From a checkpoint of a small transformer trained on Wikipedia.
Size: width 224, vocabulary 2048, 6.23M parameters.
Training: a variant of Adam for these matrices, 4609 steps.
MLP neurons of a small language model. Each row is named by its layer, matrix (gate and up: input weights) and neuron, and shows model dimensions 0-127. Each number is 500 + 40 x the weight over its row's rms, rounded and kept within 0 to 999. Numbers have three digits each. A neuron's up and down rows have the sign that makes its largest values positive.
After each neuron's rows, "fires in" lists the words (lower case) most often at its 100 highest values on Wikipedia text that the model never trained on; "fires after" lists the tokens most often just before its 100 highest values on Wikipedia text that the model never trained on. A number after a token or word is its count.

L2.gate255:523490479497458490479533442429511489437514549416467529462540451477520487511528531475489511436461537477516556501433463498592517515427497462537522452429509481510515478444426493472495487474540484480549487489435489469574618516515498493571502482550518519491460446545586432525541484422529412508531553505486536541518491499522541482439490477492464438510552523479482497530451413471487532502510
L2.up255:447551473520531516492511515501450545417549511540533497520553449510453523465538532574488482497581528459507506451511461538489432543485561447467526430471496521498500508560507513481544547484499474452455504452397453541595403483581480526501486525583450549508428407457555516522542510505487492539499448554531461436547532487427486557491531486509505533582447494552453557508503519487550543518480
fires in: "first" 37, "most" 13, "only" 8, "second" 6, "early" 4
fires after: "the " 40, "The " 9, "s " 8, "his " 4, "l" 4

L3.gate339:540507455438561487539460468506517517501560502461508544482485504550560476490481544455577553455500534492511541493540519472520495500444498439516482449478518463507560418515525565530520515537494430519486477517531488451443555468521504500553477501557507532548512533493524487533457475528480585500547460493556534526470501558415498512564506447511486511516571447485573467497502492516565543509468
L3.up339:457516482500501480483507531469546491427551523482532534556504451453504477499467504563485430511484482616535525523451479470453481435547528504541566543484553494499521429566404536459474471504515430529503457519487538505468460520567481442527510535529555432543492536496525531594531536505501496466545471511483508502458567516531549508421513446531476515558523495432474469505471588466509542475487
fires in: "with" 54, "silver" 7, "ranked" 4, "quarter" 4
fires after: ", " 31, "along " 9, "s" 8, "qu" 7, "(" 5, "fe" 4

L2.gate138:474586450503564554453459491495502505519461519498488527532517467568561500480561509495448558516415466539471486435549452520499500578406541510572568516539511479543534506477534490548501518485506497541461475497508478584528531515562511465459538563436483549502506435477489473515557434474489538518455520472532466460577487433539539485536511523497490480479476468501587494515475486507620566486498
L2.up138:547560531536477479438505487392444489534464522518467514487606437484535508466570532499496476511497495489521461437546422490508476486531487538487518555556455509476514519504472571490512495553450531438478508496484454603467521531481531456505520498396515440519484478525516507469449502452509544540509495504478468430570457450477512546537433481546507434492552521418489518565481548527536477541526
fires in: "which" 31, "what" 14, "we" 13, "it" 10, "that" 9
fires after: ", " 20, "Z" 14, "wh" 11, "w" 8, "z" 6

L2.gate290:500479517466428490506486478469502438551575509489534519558429587531492417448528496477505536407454443399488514459469548463536546436503528512546503500418488537495607493442573494528524506522433474478474520577511413561523512548510428461542468520467447516445542466440449423499494524468523499470524532526505524496538472568569511470506552478468518507474500403513520528491482502484548496476433
L2.up290:504554491477500496493516465436467410563551529552437481518537539517444457495487553454550485477507448499476555523540480472500499518449513493640441478534443566565557455418520549501474548462480414382472486492447497530469532561498494525435472526516484559547533571495471433492426564479516488468497462504486515484482546509545493486522602505465463475439531537506511519478533504500598478495477
fires in: "average" 13, "four" 12, "tournament" 9, "fourth" 8, "tournaments" 5, "favorite" 5
fires after: "av" 29, "f" 14, "T" 10, "F" 7, "O" 4, "the " 4

L2.gate442:510492488487550511524508464474551484489512518469587490556441478558449455505475553551485478494498509569445471434463428515527517518407502556502483492520490476483537578485479471529418517467498524508576478510443518459456475475542528448512452557488501485489521507470492531499489506548462536486637539498513419524427455478478521444439488537484514444492601529410545598530468505442466594507491
L2.up442:465413530466534472521421475463528465451514486527533519482458551560498504524491463560488471444543550498547560494451492478460494452508507542572489462458485436501524462490482520530488467448481490620551410488485508502533426519550508413558501493504533562557509436469450520505505447534531505503558428522552463443419514501493457487525468537504493507553522457481463495465558517517571505496499
fires in: "of" 33, "won" 13, "event" 7, "eventually" 7, "ranked" 6, "represented" 6
fires after: "member " 24, "ev" 15, "represent" 6, "sident " 6, "k" 5

L2.gate153:516459461483504486487477526541456484528561493483453418528463483525505483447425461452541528548521497525509577504493420525557495521509515546532550567458506456499545445448530426521441509469432433502499459488459409509445533508496489512493504438462472551453488526465466427503402486474472553518533475466530547465517517503454504481523461483465542506462458517478486544548501509504505455540446
L2.up153:547503511568546441497507478523468512524533489573458444395525486444512466457478402494547463473489474434500590464403414512460431428538409435495497524469521492477441465472575533495455500528495471456521535518509494487472529517451472510511521469480473538588512489484469482445474595582494548452505526511459472546527451591486425466488410537548518526525508429508511523499457471481521420517416
fires in: "states" 20, "parliament" 14, "a" 10, "parliamentary" 9, "us" 6, "germany" 6
fires after: "li" 24, "United " 19, "Ger" 13

L3.gate67:476473506492448524424491545589469481562476458502544518487474552498513408522477545431511521454535509460539581500470511484484444475484476548565519532524505514507519434521475508515537501482507473555529524558460502467458529541495412540492481512505509567556498463461462558458502609531493466488488488468523510543510413495457421496470514524479463503494458458568496487531500542509472615483415
L3.up67:491614529484459483499544485462515492501479495503444415532457445509476467484460463490541470558538543491554501524448506563504453537409474499532464417480488507507520506472494443567544524478496467498523429463508568420554532500595550545523511515525426477515494490485541557550532502511465584435481500515460540476441523490515548514504496537500510510499529533524420614550540473507452480515440
fires in: "committee" 19, "adventure" 16, "parliament" 14, "parliamentary" 9
fires after: "li" 24, "v" 19, "Comm" 13, "comm" 12

L2.gate359:590490422492456533422522481528463493591578531493502471505426572443493459496517464504438508537465483549544541538506473472529501563479478575540556540477541472608531462490482502516452488458528453503440466498537505424526492554583517489575467481472540507525473539487432451503456433426493495542587528439506508519490537504525509530527482526470457501543517473476476551521396503507491496586543
L2.up359:539513449497489528514498484568490394479522533508461482469480563471547498518491479605509501505487538541514498520423478481493502505593533543465521571523497522517529549516475507573468511486526526514448523505523530482513460556541473490479456512490576544540489587420395535498508455488534555581588519526476484516447463506506479513559489462490484501502517428499415570489512547552410443558513
fires in: "in" 92
fires after: ". " 44, "\n\n" 34, "\n" 7, "On " 4

L2.gate235:454464557518455562478557568482442553434573568572534491540535525490576453513442561460512495419441520462564538510437483516570426546472506518521578528463516505517542516567496518480484492499526397545478448576528480466490517470480542569506566543518493467520473501492448456502489528473522426503526507471408505489494522509501500539450500494513546495515519508486443527587486472511499565491485
L2.up235:491506529440563506473547552392472479513591505550524438538477531587451520540538563532487465458439526526569545529523581530449455505557464525489476532465509499518512553521453499495495437460549513505459506480410449534533464517593508445475518575515554456507472462497452551513516490451541463491492512487436470486438486443466506488436495426549494506444518465448521450537456530514475581555595
fires in: "first" 25, "second" 13, "next" 10, "third" 8, "last" 8
fires after: "the " 25, "n" 9, "l" 8, "The " 8, "en" 4

L2.gate311:504441574540550533507484529537514478509507539559532508483509528502539443527544531502554502456515580525518509493473509550471480523487398482438521482521440471561470429511540475574517519535488483478441482514518504518511481454523467479414496564528546530514502464502514492417543512438447525543466571456507513536524504399491485430504461483475462474483549509485480438504485499523505465553464
L2.up311:483509510473491531543555458511528473418512516504489522501533510539468512541534456517486522464477509462567462544504516499535484558511531474484472492492531458491517575530547464521528466457487563501433525556454386484497497419459532612564435475502535527496541549517505474578495519384487479489465515532474482512453434485562452491505521502434492472478473548533534479564519400504481486432498
fires in: "following" 16, "such" 16, "these" 16, "same" 13, "different" 9, "various" 5
fires after: "the " 22, "The " 9, "differ" 9, "that " 7, "Th" 7, ", " 6

L2.gate305:507520516478525488537486477518501555443477488543502459529507497564511437511481471481497542465438543495553458450545470532531448507431474472522511449471464569506551504509546527446445493537468429511575494539499477472508545549524548467473542585541548529516423439537560552470505481477504474546489568568483503497568485482420503490506538420578533470414520567484490525496575496526513632425498
L2.up305:541538451541504471461499504474461505472546458436514491524578472526450507534470535557511446571466520510500440462521544470478435489454456551545504507529543476551395514417491540494478558510491565543526543531482503443560420514529561497485468518520472444512469501518497495495474576516513491487438518474466521463502529465477541484474534521527467491504489507548563376468409449533484534482540
fires in: "first" 22, "south" 9, "north" 8, "went" 7, "west" 7, "historic" 7
fires after: "the " 27, "w" 15, "Histor" 7, "the" 6, "nor" 6

L2.gate374:542511567472535453501444526483474544437514541430575506508483501492480468583535422492509596539483516486485507574496486517522495511552467483455527457500435519595517560505576441483544529472512555496489434514507425458544536508511499447507549536483492547524549495554518500511437431535538498494536458582461514546502496539450528542505545498452471419533487475513543541536501485504517515510505
L2.up374:479513522458553514508461552532449568545467505525514530544488480558528501461482456495406437542456461487506530507545514497450443451497431498527523478493527454463464456496485490542550451511451537495549461544574492470479456482451514531451558437533524535468444471525534507507496433551495459468540491498488439465498391583440489497467467498496511525537474493476530584555397596492463439496499
fires in: "university" 28, "school" 14, "college" 13, "academic" 6, "catholic" 6, "hosts" 5
fires after: "h" 14, "Col" 11, "the " 11, "ath" 7, "H" 7, "adem" 6

L2.gate443:462537489472493505503512553476481456475505497469556542558511504548479501485496599547540437472450442460507503510459576518546539487450453526475530551473431551511521535534478470468554485531467497511457466483463517512517523520547450486538515592498491514524442432537451516575488492475528467464489492469563504487451440408483584516523527502557464528505502415454510426437443445529570579464472
L2.up443:503497511449431516452479488498482471543489395476465443537510434505458468447459469529553541566495535492510509461537488416478509583524479488459521473510540435573489523520472459573487472430550497519508478512442523471550463529449412535420457523442491516449503527495481542443533546545557492480471526511517452459518444523455517535421494472477483475470542484533498463515490562530580486462534
fires in: "at" 25, "great" 12, "founder" 7, "founded" 6, "tournament" 5
fires after: "F" 25, "Gre" 12, "T" 8, ". " 7, "\n\n" 6, "f" 5